{
  "n_head": 4,
  "head_dim": 64,
  "rope_fraction": 1.0,
  "parallel_block": false,
  "init_std_o": 0.00859,
  "grad_clip": 1.0,
  "decay_fraction": 0.638,
  "final_lr_fraction": 0.0
}
MLP neurons of a small language model. Each row is named by its layer, matrix (gate and up: input weights) and neuron, and shows model dimensions 32-127. Each number is 128 + 24 x the weight over its row's rms, rounded and kept within 0 to 255. Numbers have three digits each. A neuron's up and down rows have the sign that makes its largest values positive.
After each neuron's rows, "fires in" lists the words (lower case) most often at its 100 highest values on Wikipedia text that the model never trained on.

L3.gate349:096107152159150126122127126109110157115121138125119127091122162110098119100118087142113140132146130161170100111140124093120134167143108130124126087109169129100133139097114160163142109148147114143179091138105139097113091108122121146127103109096082117136116081121098112111179138122150123133
L3.up349:084113138151113122123130113125132135074120159128126139106152134124133116114135141139141111107140104145124153124117108093155107134095072113123130089085184125136133119127166155130138104125177152137157162116121094102100102110138145136101132078116109157138140095133169071154162128130144139136
fires in: "radio", "television", "music", "racing", "wrestling", "baseball"

L3.gate319:116106152127116142152140176125119108121124142115171077110118138126125112136103145105140112108110134082113167198084089158133121133124146139095112146111132112133113120107139164138178130169104179145114111104124138155162092157124133115133092149135113126131156121145089101096099085123113117125
L3.up319:145167164115102111108132123118123150143146130133115143121114134104112115123162089150108107147129089105159157088102158149137137138166146117127098125131071122117141159117096173170171139116118154123170130149112173102150097103139108132121124145124105113140098166143115085107122125124097101135
fires in: "her", "his", "my", "your"

L3.gate33:111110127188133130113123105128126164105170141168083096178122124130165114162138125145100111089114120140132154107119167086137193095164114109180151135090141098110137105137149141123103107123154125116116147109111169125129099125120128106164145126148163140103182150110121112103075133137156133118
L3.up33:138126136154111103123152088104103124105122130121140126123116138117138114120082151137158099075132114154117168142134135068128118128101099121143141150137110161121092106117144106147101135147171128161108148102108134109117138161105117133188146148148124118120113167096119072099090150067129119171
fires in: "found", "located", "find", "built", "foundation"

L3.gate441:152127106115146119112104118138155078155136159130172148162131151070118085093166097165145142120140126162155121156134127165132158113099110112097124135128140123145108130142110153098127117142123113124095146113137092133151103102132159143117151149076126089096111142088122136097124103119156156192
L3.up441:112111130116129098120089116105145135175128126137158162143114165077096110113137103162127128138111135162182143140118104142128109136148135106088139139154141112144149120154128119145107174147170103123152125100150134136106106141100129134162090118113096109113136132103113137093122057094128125137
fires in: "film", "films", "filmed", "campaign", "food"

L3.gate598:153092079137102114095090159181124148126115127108104124114136104144118114110091130152146106125146147089126158143128127116104130116112145121137118129134144062128125129102126153143110129157119116132144133106133121123119157147130184090142162149096108137178134148167126083103129139116089143122
L3.up598:148071098092111146152112152080136138112103115125121137125116133100108121154140131138113127155089145123104123138111101180101128171122143154122118099118097098156097113102110134122146152139115110146159099076148150103116109147088105139158112126168179140113121132189135110093143107115090120114
fires in: "him", "her", "himself", "itself"

L5.gate580:132102177058157139116181127101151186153122104123112135139091131128147170104136157119118139097141137175195128134191113102099142149140096121117105141110114115154123124137180157139173110129126136104134143093136106143147107157107139129174165146102130191153146129146174087160123217115106125146
L5.up580:163129145117097146137163116097121123124147126151132117117100118131140114097109115143151128143164145133140143092138129154113124157148104140124143137100126121128133145139152140111123090171144166100140146117123122136128132123152141111130135135085115141122158159148142177126130166126105131136
fires in: "made", "a", "make", "making", "saw"

L4.gate16:100098088140132125124129121134127168119108152133159122134157141151177175148102120136118152138141142112135126100097142129100106175173161146135105100137105116135122095084151110119141150116102152138086130063110132164125146154083123152109123123122156188115128143129139151082108107136137092089
L4.up16:168145121100143127163116128116146114159133103157138118133115135152124148111153124110095148139103149113129138136102170088083170114165117118119118067149092139128100118105103099110111151126180115156166132100103141121118146177110075110174125135113155145126144126122105125136119155137141111096
fires in: "most", "women", "maharashtra", "main", "chief"

L3.gate230:168123155097152107099105120145141153138107122098114119136135104147128132088121152134120079149133086170170127144131129139134153149116122143132164126123128097098105135113136126134126140157129117139096101129112166138144112168156163129191113134136121130143126085117137139085102095148099105152
L3.up230:137138131137121129120059109130165140123117135102131142111123134143125159096159156132107108116110092190175144140116085130139140138097101132119156120114082089101155138113129144108154128123100120137085083136098123112096161166148167129105146154129131079131108142116140131118074079185111091112
fires in: "two", "one", "died", "five"